config = dict(
    n_layer=12,
    d_model=512,
    n_head=8,
    n_kv_head=8,
    head_dim=64,
    d_mlp=2048,
    vocab_size=38562,
    activation='tanh_gelu',
    norm='layernorm',
    norm_place='pre',
    norm_eps=1e-05,
    positions='rope',
    rope_base=10000.0,
    rope_fraction=1.0,
    qk_norm=False,
    attn_scale=0.125,
    bias='all',
    tie_embeddings=True,
    parallel_block=False,
    init='normal',
    init_std_qkv=0.0182,
    init_std_o=0.00372,
    init_std_up=0.0182,
    init_std_down=0.00372,
    optimizer='muon_variant',
    lr=0.00108,
    lr_mult_o=1.5,
    lr_mult_up=0.634,
    lr_mult_down=1.5,
    beta1=0.95,
    lr_head=0.00876,
    grad_clip=2.0,
    warmup_steps=200,
    schedule='wsd',
    decay_fraction=0.621,
    decay_shape='linear',
    final_lr_fraction=0.0,
    batch_tokens=131072,
    seq_len=512,
    doc_mask=True,
    train_tokens=904900000,
    steps=6904,
    dataset='wikipedia_en',
)
MLP neurons of a small language model. Each row is named by its layer, matrix (up: input weights) and neuron, and shows model dimensions 176-303. Each number is 128 + 32 x the weight over its row's rms, rounded and kept within 0 to 255. Numbers have three digits each.
Before each neuron's rows, "fires on" lists the tokens most often at its 100 highest values on Wikipedia text that the model never trained on; "fires in" lists the words (lower case) most often at its 100 highest values on Wikipedia text that the model never trained on. A number after a token or word is its count.

fires on: " of" 25, " to" 15, " began" 14, " from" 11, " continue" 8, " continued" 7
fires in: "of" 25, "to" 15, "began" 14, "from" 11, "continue" 8, "continued" 7
L3.up402:192164143059119130123125055123118137155190117119156139097140075138086118153133108160138182125177157134174170101143118127091135111149147206096135126047092147161103154079116049054131207131158144142127097136133120114090180148105137109090162135144125088089146105104068104097067160122052148147122063130164129106219130076164137201095089093084072172149179107091144118144179068178088154111146

fires on: " or" 35, " well" 20, " and" 11, " of" 6, "or" 4
fires in: "or" 38, "well" 20, "and" 12, "of" 6
L3.up1014:069116166113141135087117144132117042068146179152101129094157128116097154158120131102118196109182104123105136148155150136143104144086107107174115096177122116088085146171119146177170139103176092150124152092081123103095143163061122157138165100144128077109122141160109120143144148066123180129098176059085126128107095163123132169126148091079079133074109142141132140090193127073135119092133

fires on: " of" 22, " to" 14, " about" 11, " approximately" 10, " over" 8, " least" 5
fires in: "of" 22, "about" 14, "to" 14, "approximately" 11, "over" 8, "least" 5
L3.up1584:058115110123090117125142128132087100096086162125107127178122137136065153148142128135084160124125100149151146121168118170087134143108131127131124166137121156060109098127125151092091083071098151121080137132074166123133090131109139133095148143129141151132104184092117075141149163138186128161160112105135157103139096134119124132157119213107076178114073091138144192109155127108122088154123

fires on: " the" 59, "'s" 4
fires in: "the" 60, "s" 5
L8.up807:131147148130134160134082090078103188157164102161129090132072167095150113136120074124110155082125128182116210149113153091153105129122148099142154117118151084137166089157087134073139125124103105127201176124150134082210120171084152075140105133126159137199110136144115148184159151107101117097138182129137138085179133134115130136137102129114083162121166064147133095138201126178164090118122

fires on: " not" 29, " 2" 18, " I" 11, " to" 8, "I" 6
fires in: "not" 29, "2" 20, "i" 16, "to" 8, "t" 5, "you" 4
L3.up91:093114129029146161110088135166082173091102143130108112105154168150107120141163153158135148212142071106050074144133163141152110091120157106133119161129150085139163117177095141143138166093177154115152144145120147131093227115069215122163132087171155198107067093157088127114103099104111173186166123153108113171104143145087153123111068135124121110153138149178145110128114139135193133157163

fires on: " not" 38, " B" 22, " left" 8, " Second" 7, " from" 5
fires in: "not" 33, "left" 9, "second" 8, "from" 5, "bdo" 5
L3.up1557:153128087142155134124113164156120103193135120111100145083126129093106139168132085138136147159127129139095112106118123129145149124128124150147156128118129151145063168098129115162179102204187128133144167144094133140152176134058134107128151095114107074100114170129071148063148089172088140105091159170135120124120112082143078168057106143097129068108093103151162134133115155179151115137130

fires on: " as" 23, " to" 13, " against" 11, " of" 10, " and" 6, " from" 5
fires in: "as" 26, "to" 13, "against" 11, "of" 10, "like" 6, "and" 6
L3.up1487:148151126110047217087165124137172116202136120126100114126149119108114178124132118127121116113115151135120134120131087130129154154174084098168090137132139149076160094150150097149149104141171137046182108189154102148127114067056136118090141115053098152114101169097143144134077085128116155154115113139120131098164123140164105173123115118070147134135046129180167127066204111124104116153184

fires on: " to" 30, " will" 16, " can" 12, " not" 4, " could" 4
fires in: "to" 30, "will" 16, "can" 12, "not" 4, "could" 4
L3.up1631:121158152160104143133095098110125135077054145130140130096127157105112119167175162135195117122162134124158077112178122114117129117143098125130110151117122090143111078097049175103168095150076133178061156153166095115123152157126161137189118064080148151191071126099157143079101140137095133113169154095099097127109177149123152106202122152128080086129114112110189084110119160094129171171128

fires on: " the" 54, " of" 9
fires in: "the" 54, "of" 9, "river" 4
L3.up1741:072126112153113183088092109139148137149100069146059103194118154125068131074167131139100137123145084162085136113081159092141113105100096176178166079111151204138129089149120142096161117112140197110113189156187150106122123213143163115122145104114115093097124146175119152150197171123149113150159136092087137145159162087117194120141111071155138140144177118075128070052131168104135178090123

fires on: " to" 42, " without" 8, " has" 7, " of" 4
fires in: "to" 41, "without" 8, "has" 7, "of" 4
L8.up339:114163106157096111092122146165122120100147161124135115152162147093080053144104084126107135129097097142122108146124117115161144129129073089149066129113105161150149173113069129167121130078135086082103120081120106173105137188147168122147134112062167123131160120173168139148132098088158100146195177090083156123136187124082086092161136189090084132128163110140161112133107143113125133152120

fires on: " and" 16, " their" 16, " in" 11, " its" 11, " of" 10
fires in: "their" 22, "and" 16, "in" 11, "its" 11, "of" 10
L3.up585:110174091075161175121137067075136156107132146034109126157153128170092124159149178150105131155120107114176130132090179110112125134189122141034115109075135111160161161140162125141140122105160176156118109121123112141124167101137146098118087115174174111141139133103093112130155171084059157102129082104144127158146094127117143130157126074129146162166124109129154099188158025142129100141123

fires on: " and" 80
fires in: "and" 81
L3.up789:101142175096141105096178154101159150132172090088112117090127101120155094127154114127115145093096114118135145112144133152131142098115100155149082128163096183155107129126073141107179168093134092124129138106127131127105138080070109152155100143113148126175111089082094123095108100176128170113174138134076124165145133100152139175107138113137139139125160132074202123087074095089127146172144

fires on: " and" 78, " with" 8, " as" 7
fires in: "and" 78, "with" 8, "as" 7
L3.up1464:164149099178092122122155138090153168142152123132102150098111029153102125104140107095124130090140102124126190137172098114151128145110130085136075118105103154084148155102070089146144104083106083114166164122140171081121137100122113110115091202148132111124120098070090212151104162116096087135130118057173154125145123173187138115097119148100101146136163133076186142137143139063124125106143

fires on: " on" 41, " part" 12, " along" 6, " full" 4, "on" 4, " one" 4
fires in: "on" 44, "part" 12, "along" 7, "full" 4, "one" 4
L3.up1799:106121102166115136097212164189126143136173081105091074147207171108127089082179139145112101110151133145154091125124144128176177143088150096146123110178118217100140160164149146219127104102119090142117149101130139112122141112049144101175119132093117144160060118136123119097099155146122163172077150138095194137137141125144116154116100149104140120172149116117155164151161145138117151194102

fires on: " to" 51, " for" 21, " be" 7, " would" 5, " of" 5
fires in: "to" 51, "for" 21, "be" 7, "would" 5, "of" 5
L3.up1090:134125156088127095186186136127152131107116144137188136108136093158152100108089126128147153071126143128108115133124067085101078131174067133096112189161085147099155123200089123121129185143178074233107156131128147182175098129115184125070158154163128143132164183138096138139150151166140142131137151146111145154075121098152084083090137103160137124130127091141127121061135143133127133105154

fires on: " to" 97
fires in: "to" 98
L3.up818:098112089121111095153180110156196144125107139135075112135191131119155128183089167131128145189119086099117093132148100176222119118127128098194056128115115228161100064156115069148137176099116142129107133113128118117182058116147135145141085146120126141085093198131230122142051127099132112137169124126077088148063146110110138118143151140176084146077094195131145096094107148108154176106128

fires on: " over" 18, " had" 10, " of" 8, " about" 7, " at" 7, " has" 7
fires in: "over" 19, "had" 10, "about" 8, "of" 8, "at" 7, "has" 7
L8.up1998:109078143092080125155132134131136144130100130115138084134096075116122153151126084085136185062181080122149141144115134173084197135219124205081150167123147146131080113099149138154114165104085100135149161113133111131108155187087234108153141182198111121124133160154123091155136092187139150115134093141167148156154140095087070105179140117112149054142132140193140136106164093135121162147137

fires on: " was" 34, " are" 19, " is" 11, " be" 8, " of" 5, " were" 5
fires in: "was" 34, "are" 19, "is" 11, "be" 8, "of" 5, "were" 5
L3.up1352:124184145104126092121131127099110082115083155099089076135119094137010132155161183057138208124103143124163136101098104167076130115198127132149091095174178144142076130096119174167183154205155143172145168207101109154107107178117215154098127126227127149110133085167133146172066121135119147107151111097172110166096152113127129100123122094146108090115128075140113109105157151080112140114140

fires on: " at" 36, " At" 24
fires in: "at" 49, "atarib" 4
L8.up653:141161146183158113182145071131116128124123136148170107185091113124102186116132079106103076119121120099091085142128090088126128138140039135123159106147092119116153126080089128129132137122162125132098114139148100150152182120145086116149117103135161132127176107121148161076143207139152184110124105140121139117108137107119145168164060141140197113121146123125128136078174124093098151104137

fires on: " with" 20, " than" 14, " to" 13, " as" 11, " of" 6, " from" 5
fires in: "with" 20, "than" 14, "to" 13, "as" 11, "of" 6, "from" 5
L3.up1232:167127149138108090140153156178122104173109119137120084125097129095151119056157083180127127112116130147118125115134163151156144146112101034151151170095119082148174147141105127123112123172150175158134173164096152119146047117106155203171118153132137076127105144196171103150117089111053163162104141098183130166189101133171091158157099163095136144115122124159180118141117147139140155133089

fires on: " an" 99
fires in: "an" 97
L8.up644:155129107113133085121124128117097108095083184132128113126169141130083138108161154146153146148124127157136196087096150137101123089129107145164139146161126097136104108105042149124087124064163161114095143176070167095142101138134142123156094202143103097106106147106165193132127162170164151156115138140182180078190235122129158135113135134169126111163126193094109085109126149160164113098157

fires on: " with" 48, " and" 6, " without" 5, " well" 5, " of" 5, " its" 4
fires in: "with" 49, "and" 6, "without" 5, "well" 5, "of" 5, "its" 4
L3.up1079:064085120192140139186093098142157087080152171196111193172142163113122116096122160168183142186127106104102130111125142099051089134112122148139168118063146142115129124138055158088152106156124180108152129149163142107129169111155170096171132138069136131101134125157156148148154138085084118159160136079133123131098069077116145104141114170124171080110128131055116068107144125122160148120141

fires on: " for" 44, " of" 22, " in" 18, " throughout" 4, " to" 4
fires in: "for" 44, "of" 22, "in" 18, "throughout" 4, "to" 4
L3.up480:097120094109145137087225118135125142051116141143097118128145128183141223134090148135122073142134102070054150141171178159111195093118101108103051165095166107095111149100167147198159143106095145099125123112069124078125130190182171122082144102115137099139097097138096133164089128073121106106173138104134134102046124144168123097087125143182135109110112133178068145090139144168132134126202

fires on: " over" 17, " approximately" 14, " than" 13, " about" 7, " least" 5, " almost" 5
fires in: "approximately" 16, "over" 15, "than" 13, "about" 7, "almost" 6, "least" 5
L3.up717:116171106150104095164233154108049098148107147087167105174191150112119131139089206173113116107075150154125142145164088123133200161111104106124154150118133125117126124159066146062145133129066096126113078131113128182093101177151114114145149149136124169136103164146116062156104120129146059183120199105171168128137090136134100073123164114104163108096131108140144166070142109063182058116131

fires on: " at" 12, " to" 10, " In" 10, " in" 8, " given" 6, " received" 6
fires in: "in" 18, "at" 15, "to" 10, "given" 6, "received" 6
L8.up2037:155136128110086125092113148142113143139174165154141084159151139132082113073176110130178142112102155125147141122140051124074099091206084174129102196150126165161105133090144166201177148077101111086122130115161136138134133126110134053114120158100157168160099117084091115148141113121156167158131125198108096124118129123078125089177112191141138114087151154158095149113153160169125142061107

fires on: " had" 25, " has" 17, " have" 13
fires in: "had" 25, "has" 17, "have" 13
L8.up773:120164077124141102146140149100179084107114146146138097165144105128148120129152077134121128060173115138115196140118124140184109103164070109137139108123086170142172180105073171095120068124166146120083107125063137111161083179152117117110162086128118188098080148182152113161171073122175163149137170095093107106161140118095128123182105175142168143138131142195144077098073180040169138125095

fires on: " and" 36, " as" 6, " so" 6, "11" 6, " then" 5, " most" 4
fires in: "and" 36, "as" 7, "so" 6, "11" 6, "then" 5
L3.up1978:103170086208152126111201174184140125156135156172160124098160136118141127147145077117153193133155149169136112112124107124105146116122097130066161133142142076064100151091067162140168090083063113080110137141141151080159147085155108112134094101137163102137069170108150104161175109065156096130159157138130134119106189221107108111169127140141174121089107112114187151093117116098071137149097

fires on: " to" 47, " can" 12, " would" 12, " will" 12, " could" 4
fires in: "to" 47, "can" 12, "would" 12, "will" 12, "could" 4
L8.up224:109145090145096097165128171145145168083126173127158092149166159078152147112195136125128176147127094131150085095133137189151091119149132116168116191167160099145116129143095134173151151085110132142157170108156159144130092159101139122147137116119137147083087121150152195133151153164078119145183105111129138135126154107178206115070113142145127061127059154159100148108095146140131145081110

fires on: "'s" 57, " its" 16, " their" 11, " his" 5, "s" 4
fires in: "s" 61, "its" 16, "their" 11, "his" 5
L3.up750:079180117100148124064087062143112099133141098089111083132111001131155194106096139209104140142125103148125098143221121099171152151177136147148102142108159109174118159127085090129181156055149160171129156141063142096155110129113132076131063066113078182182124120089154113146079096157089131105169134128126130141141123183151154103143083083118102134086122120131128123105122112156151135123201

fires on: " with" 18, " of" 18, " from" 15, " their" 5, " play" 4, " played" 4
fires in: "with" 18, "of" 18, "from" 15, "their" 5, "play" 4, "played" 4
L3.up1182:103074142119155154104127094111116060177121093145102098041168114177137150151173101156068103141119127130108197124106067113120111106235150133133142103132080109134155135091184098146100098145117131174136102125120180116109127111144146159085102152155144122149141182067151134171139074155182183109118123125083107071160132191153174166155092118124125151150126069081137104131075116140090197162144

fires on: " a" 41, " St" 6, " the" 6, "'s" 5
fires in: "a" 41, "the" 6, "s" 5, "st" 4, "his" 4
L8.up2013:126111153102132093137129110122151122131132139105104132171116118092144114161092122142159144134160066139127118202094136092116114178120125199127130099121236119090137186108135110128166140110082145099139144119134111129130118151131096134162106125116139096173119129114090139129120181083093130138122134100162157177074165152114158105130183143037112137091133107086125158099111071096143106150143

fires on: " an" 79
fires in: "an" 81
L8.up1175:119055119178170102144156092097094112149085172100155148143107104147158089159173133130180126121121255115068141119106119111153058111147103130111205145139124134110131119130114134133174135093212138123072123103077128128155121089105148117151126140084128110081117104103085146137182172137124166133156162156158190086122120069113139145163102090138151051148140188106126112166099095136054144068159

fires on: " to" 23, " between" 15, " of" 12, "s" 5
fires in: "to" 24, "between" 15, "of" 12
L3.up1361:145088099114109194140129128167139105157148160164129119149130149136117160155151125124096195110107159140104124099132058157074132135086094151141107172100135165088162114084167134134135119150098128078139113148114199156140113153120169153162101129166127114084129132149108111113148122089165094106118131125118150065075129092085165087123205092137056113176101103194199145100148131103106122127216

fires on: " of" 24, " on" 18, " born" 10, "born" 7, " late" 4, " On" 4
fires in: "of" 24, "on" 23, "born" 19, "late" 4
L3.up575:155154094154143153060083106078159084128147065143055132154129151098131128091146133149112112098106050160198055135141098179124168113111091152145108203100105135115100076203114145169156111115122154158087123123105140099140109125066139120186089111132153125167145161140184068105098112116166174145100116129115178179140140126115108165114081166150110184135175109090140104117116129148149107148140

fires on: " an" 72, "l" 8, "ar" 7, "An" 6
fires in: "an" 76, "array" 5, "living" 4
L3.up1819:133095128178076123105139164088150102146108134141146141077149164123130146115195173107140158071076068130132127174115173181135109122167130109100149149135150126087156162134150103120127087066145100155113120164126187099116064110155128119066064129117136086166081108110088144085121141200145079113081049137124135157130144178076120116057164193142150137163165180104118103158102136144108078150153

fires on: " and" 18, " being" 8, " first" 7, " time" 7, " top" 6, " were" 4
fires in: "and" 20, "top" 9, "first" 8, "being" 8, "time" 7
L3.up276:156165135143140143103152128142150137169176168119158089120163149147145134076128068154065150144192169067153168131127117170133135098111143129082128154160119123138112162114072080091110084162135104094105211137126079146097143150128131081161120079161149158153090123157158106170128137156126177169088107050145052123122085094130137122141098170103165101152163148113119057132173177106150101174096

fires on: " on" 41, " up" 7, " out" 7, " in" 6, " scheduled" 5, "off" 4
fires in: "on" 42, "up" 7, "in" 7, "scheduled" 5, "season" 5, "off" 4
L3.up172:170096094122147130173144098176130174154111114091028131086160085136152132090096153153138118064093100152068120110079091147151135113155148089159118143142133070124078180148100171094065111123098138051088137219156114145097164159131122163165131134152162122145123128099104099161133109167173142138112119171149130127122144093185126117126124134117155099170151073136134073156105082162081140150116

fires on: " to" 66, " east" 4
fires in: "to" 65, "just" 6, "east" 4
L3.up322:074141103123101137083213143124085169113176089098109107168149119132104121102125179101080132174137036106120102118154137150121139080098062149131111160142104181153165139152113147150153160195146154116128121148142140127148094143102130126114121077074132173089092195107169124095173081166121156206101127051037129192092170143112194134180145092128099114154107139125117100123162136126159162167147

fires on: " an" 84, "An" 5
fires in: "an" 90
L8.up1582:058181097121106088112108114150131114132159143144124157133182088114117169101168101108142137135083125171161145117139167163143077128097111088134124206095168088071081103130111141122130154125138143056102117104024192125116045090160076158164118093127169157092121162136102076111120132059135128137161075127130120112173162122142117134075111163115162183105079147124082092175155093117060077096095

fires on: " on" 58, "on" 4, " along" 4
fires in: "on" 62, "along" 4
L3.up524:142127126145136125128123140164088111104184124107063098107179144121154097135144135064138140130079141151174087134126113159156163109187093130133095101166135094104152106097106166122070095071083103050151106155082126183126132123096153162159061110119179085140155153104161140091107125148219148135125136150094161145153122178149145082134092130134124016080100157074155145139161116141145073087149

fires on: " and" 35, " over" 17, " well" 14, " in" 7, " for" 5, " by" 5
fires in: "and" 35, "over" 16, "well" 14, "in" 7, "for" 5, "by" 5
L3.up1261:139152148124165116158090120200113145138204111143122142119156117126136166113158215179127125128190103112193153115145154126123063142056096104125096175147215099124068134138125075125138099113110111170054156127122071106115180111133157148151094186082154127098119103147110045183156126128119130137077128098101088133102191169132125177135180154155086110107126161177129092130143128129116117151056

fires on: " in" 44, " a" 13, " the" 7, " on" 5
fires in: "in" 45, "a" 13, "the" 7, "on" 5
L3.up42:135153072166100122142135098104143120143153103090117115175127141133135081183162131158188120130154087135158090098115022101113061169113142155158171105145064085084128097126194097126121122091125114085062138173156145138082200156063106142104114189080120143102151153130107162132122140132165133163114185157140157158181133136108131150099162167109139142168121132116139088130173166085136185134141

fires on: " of" 61, " to" 15, " To" 4
fires in: "of" 62, "to" 18
L3.up651:174183109170101169084124103147094130130066100125156145157173111159148177117085095117107129160108132143071147122193107144079118172141138157131042086118105083117142127117140140154116158191126083097078142131138134142144153120138148133123125142116135124132111172134119149113062103131150052116111131134092114137155107169100079163048141168150119174107083134068110072134112096122160137109165

fires on: " and" 19, " it" 12, " put" 7, " no" 6, " It" 5, " we" 4
fires in: "and" 19, "it" 19, "put" 6, "no" 6, "we" 6, "but" 4
L3.up1285:143159086106117137130126147166111223152178129124113143132118144133159167166110098102138147078120095132119179150135079105120113134114159171139162125134122130154170052138109082138171122092107132093086197070144132140133116112088099143170122073159138092140135168155082123111097112094079143129196120133159112166132135167145117128093149141179137145123140152088171134104134067177121133138137

fires on: " the" 41, "'s" 11, " as" 7, " member" 5, " of" 4, " a" 4
fires in: "the" 41, "s" 11, "as" 7, "member" 6, "of" 4, "a" 4
L3.up1818:073109082150077125133141170084127114119141097128132147090150070117125117088117137155128147114101179140110172110102134124129111137165126134152077110211120074034102158123038140117128130161159087117120224161123079109176100176101097124147125151162142150128104110103100151188116145156157119095185134076151105044145113115148107091120092131093137106151143136135090115097174176114147133093159

fires on: " played" 25, " took" 21, " served" 19, " held" 6, "'s" 5
fires in: "played" 25, "took" 21, "served" 19, "held" 6, "s" 5
L3.up1640:119180100099095145105116109099132151169131214138139097098069060106086085100136118137105124147174145149074152146117093099126112148232157122111120164143093108157151130067113121145170120178133123118156068080177132101194116164074111135170118167180094139114124137142075131151133121120137118095168083156126084153180107141105117094135090111126144139134118096127059156121152204118163119122116

fires on: " a" 19, " to" 17, " as" 14, " in" 13, " became" 12, " Jr" 5
fires in: "a" 19, "to" 17, "as" 14, "in" 13, "became" 12, "jr" 5
L8.up1052:162088126122123144129177168097161121123173146173143145072186139138143115071143100105129154123120119102161184123119148135101136041200144125139101135179198162154109146104138103150110135158088115133122122105119045136113113100164150110146122106108127142117122104104140197092114146163136156137169161109079079084072121115208105121176130164125170119129119146095104116121074146100110170143098

fires on: " an" 88, "An" 6
fires in: "an" 91
L8.up955:108147100151093088144165121115175130131110131186139132181128115140161148194074111131195200111139104162117164151125111129118079107081157170132188119139111089136102090102107085136140126034131153159119139122084137156101116148089105106115124153094108130096126130193110117178151106144142077105081113123105156103172152187096110125089118146142155159135123089104048077197163074113120079127133

fires on: " for" 39, " of" 25, " from" 13
fires in: "for" 39, "of" 25, "from" 14, "with" 4
L3.up622:171160123057184166172152110071123081128121146155083122082190107101178129105134111172114156160163101128130115137137090180064084139130108152086109122162128149166148086159101081123132128138179124151107099121222165102112116122115204139108131154174156145154123130129179116105103079123084078101082108152101149125115157175153138165114140153100134085127166149124134147140158160110137151085160

fires on: " two" 20, " three" 17, " of" 11, " many" 10, " four" 9, " Four" 4
fires in: "two" 24, "three" 21, "four" 15, "of" 11, "many" 10, "five" 4
L3.up340:076094134089124162115168144073119148182152134109098116085180130106093175109069122061113165144098190126140084122129120160156188059104140159129094185148095124123130136125151075139070114088109118060122137104153117155157124135082175127156116194164140080144136109124177172079112102103093208105090170112105174162145110170201139109050136119183078127152159108190163126175150128080175087149162

fires on: " to" 30, " be" 9, " and" 9, " well" 6, "ly" 4
fires in: "to" 30, "be" 9, "and" 9, "well" 7, "self" 4
L8.up803:084129120160141109158092157139121073062189132137114114023116142154138142154176109136083169122156126100137140102173110070165080066126109126124119175142084159163087142115167096152201182096125114149119141152105151081065102166172153099125155132139103115111094152099129135179159150130105187099139146083116065068128101097178133108147186113102173122152073128102104068133151115137119138138103

fires on: " which" 20, " who" 17, " that" 10, "'s" 9, " officially" 5
fires in: "which" 20, "who" 17, "that" 10, "s" 9, "officially" 5
L3.up537:112143109080120110100161116109124140141116144152143119125090076099157142157107162153128094086077106123147146132153165067204111205096106072176162112138142122061140182128115109095094111168139118121126123179154123072186114158123092139087109171092074143158118114111142096121122056210106171136112112166105132112098109137138108159087108155119155150102142132097089067101104083152192086168142

fires on: " with" 62, " as" 13, " and" 8, " to" 7, " of" 5
fires in: "with" 62, "as" 13, "and" 8, "to" 7, "of" 5
L3.up1780:156098156075128152170160112149086116102108092157085144101152073136097132091133182163161169122182116136153153204116148112146162107140104146117124122167147120145159116091146119177126178132074085119166185088105235088134151117114151127112160100128146104099069076108171089165137165105106147147141134146092156146129125102102148125142093117137106113098130137142121108131144174131101133095144

fires on: " and" 54, " of" 17, " other" 5, " between" 4
fires in: "and" 54, "of" 17, "other" 5, "between" 4
L3.up1568:102132167067152143145163126189108131102080082095106093119093140099145144128109161139096162157139130097144141129129168175104179130112163107116127149107116110139161097151139128145130119094036143161106173146177157103081113180129114162104119153147129063147114128106174140152126125085121153163129104092110165185124135140129174101116139167148163073157126137140108156124096121168178128099113

fires on: " an" 73, " episodes" 4
fires in: "an" 72, "episodes" 4
L3.up1013:100182152140120170149082087050111150151111110110114137180148135188096113094167125103230153160120116141054125126122171115178120121128112143108107129136133150117127159137143088157154140061144178169114129111064177172122148088158084147128060165105151134101166124121128128113146144060111103094200109173138159135140149086202151144126061139041141122123119172139144057134176094090104021155144

fires on: " have" 37, " had" 17, " has" 12, " without" 5, " not" 4
fires in: "have" 37, "had" 17, "has" 12, "without" 5, "not" 4
L3.up868:103080111046108106101133081148149105083141134116122154117147168083146105093133130195174155090110117142128147163125119114159098113150095125142138119106183110120103115068121061134060152109114114122140173138189154104069131117152249095145143108114120109151064151133226172137113123136141118092102072167126105083130128116134088148121115134093096100129097099134138114184127180140125132124144

fires on: " in" 33, " make" 11, " for" 8, " made" 7, " of" 5, " into" 4
fires in: "in" 33, "make" 11, "for" 8, "made" 7, "of" 5, "into" 4
L3.up1620:161124110076143089075134098114141094141111091116138126118123076076122141164163143161123147154150161121160085115128154101139068163160108147174179158163146152098109122144159116106160146131136096160094152127120096087134146152133202137090143098189102165141123151103148098160131149124222191117092185141099148203086165118137087133085110144179160103139116119113155173106147098146065104087119

fires on: " time" 26, " years" 19, " century" 5
fires in: "time" 26, "years" 19, "century" 5
L3.up847:117130138130168137139110107185117149093155102148132115203095154202141119106153076126178114117109123146144125123166078130142124130081169175145150137098175130090119131125179121093108120165160065131097113162149165120096127120102101112103154118143061166155141139114151160122071151114103192178167117085169135088124101203162163095123067158047191150092108138142137182103181122118106140128095

fires on: " a" 71, " A" 17, "A" 5, "a" 4
fires in: "a" 87
L8.up899:126128150107141099152168133075130160127123135163085175159067061112117164149105154120101173125087132068165143176134099134174128071141097131074134102134110125116160158139108128116121127151165061146133174124082119099117176141091167113114114137142153173123085146103106193122102184090143135162216114099116119158134085184166084089113155127106099083121148157065158140188187157125120157135142

fires on: " until" 21, " since" 16, " of" 12, " after" 5, " late" 5, " June" 5
fires in: "until" 21, "since" 16, "of" 12, "after" 5, "late" 5, "june" 5
L3.up861:042078154104135157095154083167126106071144150104108137081102130161126099102096116190108124083155163126165117152146107131067130084090162146056153145139122111066105127106136153125155050122187098111119111123115200120129107147136110150125144117180160135138157147116160159092108108113153172126152104102120129107126143197152113196115117139163120131112118104121165154170138131095130037148138

fires on: " was" 19, " is" 15, " were" 8, " are" 7, " has" 5
fires in: "was" 18, "is" 15, "were" 9, "are" 7, "has" 5
L3.up1541:155178135030141113198115156144166079171147118152111076061102084087167212105068115091192176124046156100099098147127175121136155100060079115076134094176081147100135093087150133057113122094160098080096137100086132121095137087119135142111097096139108119067130140123136186118184116177201131127108092126156103196186188114137181085148072065141126104149184138139148132078155188135163203135139

fires on: " to" 43, " of" 8, " a" 5, " his" 4
fires in: "to" 43, "of" 8, "a" 5, "his" 4
L3.up1795:137129115147210120136128161101089134115101096172108181136184148100082127150140110086176123094122146103165102176145149141062111087143130140159187168066168159102138194128134057128145103135115111133132137184139165180133047174171155143187164147157148189190123068119101141171117151147127151154127130124164127115051111102131111106080147133117107106149168075135152105112097128132136060151112

fires on: " to" 17, " as" 16, " such" 14, " all" 7
fires in: "to" 17, "as" 16, "such" 14, "all" 7
L3.up1460:090071120128144114143170169087154143110172075129050112152140109114102162106171156099098121112094193129084060130148113144089137111098105074135097094155101122156103121094115177131155147094123075000125145078085102166130140164078145128133127112127121168129120182185157160138169126112139176112153149116148112122128157120049120132099100109192111058123137124136138115118134161134175110151128

fires on: " the" 29, " its" 9, "'s" 7, " his" 7, " to" 7, " their" 4
fires in: "the" 29, "its" 9, "s" 8, "his" 7, "to" 7, "their" 4
L3.up1109:139109114055121078090072070119144115141136115155086131144163121150136167075145122142111110135096127143120165118065129124107136133116085097107120109093116095119122134094186057130118157132106175117206149117107178088124179121111157118192143116107140102110131113135170136093153104105132114078149169157133126118188124114102130076130108148105129171159164126113139180152195093173085126151148